Part of a small language model's weights: RMSNorm before each block.
MLP neurons of a small language model. Each row is named by its layer, matrix (gate and up: input weights) and neuron, and shows model dimensions 80-175. Each number is 128 + 32 x the weight over its row's rms, rounded and kept within 0 to 255. Numbers have three digits each. A neuron's up and down rows have the sign that makes its largest values positive.
After each neuron's rows, "fires on" lists the tokens most often at its 100 highest values on Wikipedia text that the model never trained on. A number after a token or word is its count.

L7.gate255:149063139157185149120089191126088161095174154132136122099131098167078138166161128163101141125150140072145150135166075143083220209129111120150126098094115198151109163166121125097052162121116140127098121145127080138156133099157102106104120123066147110100179098118119103082109078130101144136
L7.up255:110123062117073149130126147203156141098147106052148107115121191101095181133090123141145144085137155098163099142178120105156160162142138138164129159127078148065067163073068143174104151120063185148084100154147122139100079093131129131135149125144137130167123151113092091147175113139194075089
fires on: " and" 37, "," 28, " or" 9, "ho" 5

L2.gate179:144175109136137114104195136130091092099110111069138181216149100129113152174167086170128138140113081101100151098103056040158096198138193012083117130100146095151106150105151139121099133161115166139192101127121139175175109113158076128159148135077160185134100139088136136158115105128134146168
L2.up179:119214111108121143126146112135109117120119108151148134213137109131154117121100110163148137162093088142165116112104137093172122074097178091136089172101109168122160116121077153109126125116147158115154124043117181213194108139191095139123133096118128130111161125128146112146094125113098122106
fires on: "n" 26, "l" 10, "t" 10, "ns" 7, "ly" 5, "ll" 5

L9.gate21:172122114145190193078130114111074117110109121079177187161165145109111138130210160124114109121104166106128113145172115080081118157130108117113124127150117132114173114092136187139097127161137108097139177165179112148115112162199179105117108137108159141155160113178136141192134142093057139154
L9.up21:157123108147160155126109070069140186156105169079121132146113113123113166160176094136107089107090119091134163117140092114122163121117051141122149156122135176146114142144175124136085174119116056126106072123123130166094140143171100165083145101133130082082134066146112179185139187148148124143
fires on: " \"" 52, "\n" 11, ":" 10, "." 4

L8.gate263:173149123167156138126073122178112111095100150123087096140172074091099167156061102142120135145141201123222164058198134110167179170134135121145131150106082129109090075131083127085088165128136101122133115098139112108154090076208146111142080106132209137115102196129121195155139081090112108090
L8.up263:149096104135147089131129123124099118120103153109142123177203165149188176103160141166053127128137154111137186078137103116175189134170128132115101166103104213120181160110115137081145133095119100124092190179099062117118163128129200180105167157099063140108117095113106149151171121141164120052
fires on: "," 88, ";" 4

L3.gate159:067175142098088175100156115071117089118119135079154125128124152098088141159098131133091075166157132095203154114088158104151121131123129126149175108146099172139080149154170094141083177117123158106096120170093168100064093152193064199109156141075153161105110074128103140138103095180180122149
L3.up159:136140118087131072184150100140157039129076089107109187094115100174075073180083114116160046131117143140159068106114109106145148117154075139168092162078128193140153168176131111146120110164097155118101139185151116102108125124085099133118133125102088112128097077085163094133166124079123070102
fires on: "ing" 28, "ful" 10, " due" 9, "ent" 8

L2.gate383:090136140117163107094170120118165164168146149155196131121103141124130090071092152111109210138132179165120157120152156220126157165164149072194118106155113154124070116120153101166123082129100144157151128147139170139121089149134069097142051104054088127136159092120111079166096095054152077137
L2.up383:123106135162192077090150134141135159100129110050180159114107097117116120139137138148118117102123169081097130096139141131081131130154117127137105101109129103094146119115172059131119144142163093158158141083154147096094172098109146174153152138118132092169129101101157140133138130134147093082
fires on: "s" 28, "ing" 20, "king" 7, "ising" 5, "ities" 5, "y" 4

L4.gate318:089145130125151143152172132129101119097152116156107120154180127167139115134107095118120162141180119119179094187143150104148119224135134092076094085097152154182155136127183129094115135104097106093114174089081145073098118149140094144153162130121100089188104172171164137129077110139174139154
L4.up318:098177108091195100142083124173128178089156110171106151101126134126116149143171125095139178117123109115089120095184116122129144165141131091053096138117157119133129124083115171095113181041116084095167149078115088083129110195109094112089135126082117086149168193111144143153078115071129151185
fires on: " in" 26, ":" 18, " to" 16, " |" 10, " of" 8, " for" 8

L3.gate75:157163155149163114179148067123127134074131122141123062144189155147046161057130142098110176147122113105069208149144139125097143073143148158096135131074140187125172168095109161178072166113129146076117094102138153125102092125111150084123095180140113137100137120114153122141109138063179166177
L3.up75:150156114084183107124107118113183130150113105115080146185200107110121170121153127116112134182158116130131130151166172152132131081099148130122028126123130191118146108081102125108142192088111115123093065146163151125137159120131115107119102131069123092114167114171153119141172131117157141213
fires on: "." 23, "," 13, ":" 13, " November" 7, " since" 7

L3.gate250:136099093200090088152130166127130106116117121135103175121113119138122157135110084104124076124169107184141102172104105133097152170136133134138148092123120185049151135156193152151110113125148149151092155147040166067126105086058144151154166052102112172088087136142137031081084097122114142157
L3.up250:202156122101087040178096139098152074113126175144096189098124129187084097117087120145117089129211144172118087189094175062119151186159122151074134153153075172085173139166198139106165132119101119136132150120074137093123133179133139119130146118161146121083094124134085130083143140144136130139
fires on: "s" 18, "le" 15, "e" 9, "y" 7, "ne" 7

L2.gate204:161175135093112094097133101091104131219175111118137135183119105137229132130114109078124130184158105137145125082101133133185094172096132109170202154176135146093183129078121180072109115092153130127172097117106184135115102119126119162057140109177128168116152112241104109110125124112127123178
L2.up204:169191131110059106122095105084110141206189113155127117141089159148194064141133120124123150160167065115119081087119122174154062203068098125164162106128108159055196165112137148112149129115133127169171125115092179149102078115116126116108146064146133171096165113202087119133122131130154131149
fires on: " Country" 11, "s" 11, "ories" 10, " Blue" 10, "ities" 8

L3.gate108:116141140033133114079123166132151147102143131125173152160159055124180152105158136155066112113109200123117107146193143116163148173145116119119170144109128141119132091102163147126047137133196115078150120094115131120076158134127168128090138136119146106114165098113129121157145096168157085114
L3.up108:150151139124154095097108157097075148143091077122130143111101140097086133181151118118149092118153078077156105057123145111137093130060068149080116052098103139143099098130173123064118177126154149169130158123104156107168143173106118140142169090122104106141195186111147100164135053137118099086
fires on: " The" 39, "ing" 14, "ie" 9, "." 9, "s" 6, "han" 4

L7.gate7:135171143111178199099176187147143145076076082091151147144165185130157138077087137114129144109101160097176135164130095105116142107148159123145139171208107104124085062172167112132104094146157113176143174134129145133090106084083062122148162139177174076139088078100198119105085087174147149188
L7.up7:203067101126067125108145145154169120125129079122129116113093146118133161113155115115166082115109087133142127153097109102162138130153116144123156166187099137100143099093162057089127176074122091179170121133210168155127104106108140085200176152133152124141072146134129135131107099160087181151
fires on: "." 90, " ." 9

L3.gate107:128073118142127133107117063176186132077134203125122105093156170143092125143148138115149059089146113131162120071159116163091145088171124164124077122111132118133137120120163057116148110131148129134182175240158121148111107108146118075144154119176151147104111126139092110103151106131091116156
L3.up107:115127122164114115168118066141046180071128150121121103141147135147123123134098068092145088152101092119130164055129154112099069080178082142125113140167102096124132091116104101174089124125142133129106184176137131110132110151159110104112172095170158142091053120105148151136177117123092111177
fires on: "." 35, "r" 8, " after" 6, " was" 6, "er" 4, "ers" 4

L4.gate1:153117133145135119081159171151138130091120134159142122101129173203037118118105140112120133140137108133131159141094065087153130208105147141109108117135095150137136107133122178113122078171103116128117155132130074158100096173145094174146138109050112120152135163143096145145056098152105156190
L4.up1:177090149159137097174130110103104107088193113129115087138134161136171109093137109160104146149164156092128171146118193131172084156145121106166152118134163165134135140122067098133107161102175146160132070081102095069071137134126052154068091142149117135102083126089158052112117067112112145135
fires on: " to" 21, "t" 17, " of" 16, " for" 11, "n" 7, "zi" 6

L4.gate264:175155166107067109138133139163144089080098135180150114155065171134165145094132107131107115139185060136094106138136200090107129110157067161104142070136144199091165092157075153134104140169175148134104141063088107120150140149133147104132110109099138145078083074152114119106114156093150164150
L4.up264:147160126150111148155123116125100102091141127156081156077116113171092113156137067040131069126123134133115165134123101192159121108136110075106133091145116151154178103067069151157172129147188090123150154107127111153134178099031167148164137171143165127175093122115140137059121127112100128083
fires on: "ur" 19, "r" 12, "-" 11, "R" 10, "er" 6

L4.gate88:185147144064132113193147143180143093099144111197172157112117151151098121111129101083167099152171131155126157123163124120134142137162172062087126079118176113140173138142139113087167146111135115158097127182114097146050102156114091129119139186101124097146047171167125108108091104118178143102
L4.up88:152139154079111089152121120165064137139124110101085086179151152120107096109146146145132154148094113161087155132100174110154140129149090122095155134084169145137113081109171123162150155101157189077088141120089121116070125116126125155176115165087186125075179153128155183140087172060126113141
fires on: " to" 14, "d" 11, "ch" 9, ":" 7, "n" 6, "nt" 6

L2.gate322:100171098148123142131133105110146138108143162122103145079116208097111097165138097041151068108144139148195122115163164114117120195162175119091090177141147162177143078164179123143165128189068090133127167138075148083125129151096093163136132071131176094171146156126150119138076172136133148125
L2.up322:137116171141127168107144112111116152097105154158144115102130193127103146121115123056113104121141128117127102139125146132117126168159148168141155148137095141138154119113213092186139153134135106091133080169124165107110100155135100126155156128125183118096109188161129128141204125164096150109
fires on: "ing" 32, "y" 29, "ny" 7, "s" 7, "al" 5

L7.gate216:126143196113180099116131124164115154163113096131161145132168134151137153127139166108061064137138172126164154187188121108180141100135091174129144135168135158113114080167135179150140101098129109166097112165147142139166107094157112167097116174107187128065165205110187092167149146117173166140
L7.up216:116132150166161175122135098124123058179070131123154169155129153088155147113153141145108087103171219156148138136143116077183165152144111159114132122144129159073124140136151160110140158088144146150159165163101079114107088137079105153111149137122154065164122133156167099093170118104185126086
fires on: " and" 35, "," 21, "ly" 16, "ally" 5

L8.gate30:176135154176097125109140111157151192123125097154131177161146171138112137109122079112138116135163157160177141128144107133181151090149082116126143166121155059150051083210125079096062083137150093124109211079131089085137129114097144091121170099172079124118156191117139144079135113090119124193
L8.up30:130079140100149174217152170131160158157147111108168166137135145159177107141183164154125149087119137137082145172156069124143153096110100129157109133177077138136160090089131085095088163148061116148119140100144174108131048122087149142192109174135116174139072138091144122099060183123149132113
fires on: "," 53, "." 23, ";" 15, ":" 6

L9.gate23:118125122125168171139171069108110135138174116097172056161121140149050161094177059148118130147185154157112110141104107141137140084143114166152127140080146118182152137103095167099120167110119101098076174157115103153133095134125184040111148121152122124174107118140114099114079158125100120142
L9.up23:104113129156123093096196132097137189158132090112127134118117123106067079091136103155129097141167092120134139165132164088107102106097107173195086182129164132163072141117177130092180111101107155151114059135129113105102153109112126092177178090073150097114185133086107142112033157112101165147
fires on: " in" 45, ":" 18, "." 4, " since" 4

L7.gate73:156158098118142115185118082098116147086102121120121154096125168167123181079110127136117144140169170110154129169178136110126181112102099093128171149141130133134141168184150068128138122127135120116135089174159097145095136119086134114097155126146162125139090152135219150073087136149112130161
L7.up73:204102140117106118145109163150204149134140040170162132130048113190146146146139104127118063156125112117148158083116183112124174126153142180144112168102174133132174128067157159099148151129114148078171134100137060144165150093118116156089150119103130128143127161082140151154085142135129120117
fires on: "." 78, ":" 19

L3.gate188:146198141123082057083132130166148124084140113101089129081143091092140138122183113079068150145105067166122132134143134193158180127106164081149110132070142161097149114154126118108112211200096084095130125205158142147147138087116131096100187110116153095104130101133087100101107151111105160192
L3.up188:112119191134111125157115187118102203151093176129147148140135171123150139061162167122110152207118096092108107170109115125101112102127160120146118159136112214089109156156176119179095088162112166075110121078224151103071100127138088100128167131139144175146143155154136172129127123114137203163
fires on: ":" 47, " based" 9, "si" 6, "born" 6, "d" 6, "s" 5

L9.gate269:073106099121179114131148103113152089140153167145098113180109122104127146129154042110100157109139095149187117196194169082163143082168142156167127130147147116168127109110137134121140122159134107131158137151140108140109168133182122180120113149154097145137159171154111177106149123165128173160
L9.up269:189138086126167193154163130150172159115124141098106118072132107110133153178144175094112092129132130121143135135154125075167121178108083130042190113160100130158131162056187180116080079133129063147110124126141131138160178143158146157103127149164127113186136105088102128084162154163150128141
fires on: " \"" 23, ":" 21, "," 19, " |" 13, " I" 6, "I" 4

L4.gate168:217118132102145115125129151117137114094110131081167127098093109113135135135152159162151166065135134129113165130101095154169085199130097138111140058129115141126142106113182086179120169124113144106137120110087137135102093112073085149174104143106091150109109072190042166118092129126148076122
L4.up168:145147118085163086093092148150115113115097106137119179078108093117131146120135180142115132088110152077155178143131139078150045153207118097127159115102122152115119107189172122143104156137156225082116162102110111114160144124058116177133171103098064191148132099111152127136129068136141160118
fires on: "ing" 14, "-" 13, "ng" 13, "." 10, "m" 7, "ang" 7

L9.gate170:117105193120100129131107103121072164109119139077126094159157104100083141109145055132080139123165180133177056133165154120123219108146093144130163113172159131178118098106107183156056127153056148085087094112130096141167169129181123093139117144129119186100139163160089163124114147112103054125
L9.up170:188136135143095103147156129117165132133146113125170143145109069125105114134146092125069117071148096151101188163147179121145208111122094151059192122128141174122147148093106139134049098101082112164129092126135130107059131140147152103102098117170122120083146106163115139157091177111096131120
fires on: "," 40, " |" 21, "-" 11, " AUS" 9, " USA" 7

L4.gate283:174155178119114146155147088185189171109142113116135138106118118124151136119115090108152127073184101096171154120212149142103139144116094115158138094049103168066176213146126141092072115119089131130152160147104108144081139106104150153143130088125139129155109128084198203160118120135125157160
L4.up283:131147181152090147094114102113094151089150129168077091113147155175131168134164085061106135081205121156154104117179122099083060101166085128137152072130139127155146139115132148114098095128127083077142220133114110111068088136089172162137120135127152136080112157173173197181150105176064118092
fires on: " of" 28, "er" 19, "ra" 12, "ers" 7, "r" 6

L2.gate241:144112089154097089135170144107161126175143085196201108133088104171150123166065065112110159128119167131108090146103103134059121106129095102161083124119122069141120081174098101135117126168094144114124087089144114159115179137125119139097057159155116171136143105110132100148099044173171140064
L2.up241:134086136127128123174162100135134199123130052105153103152110114112092063059115090097096188160120088131128136162097130170097159173145134139136100127126093166161113103115109064092083044100122111131137115118062162154143100142167136146120136162123042099165131074100189120140065086142147078094
fires on: "s" 29, "ing" 6, "'" 6, "on" 5, "les" 4, " time" 4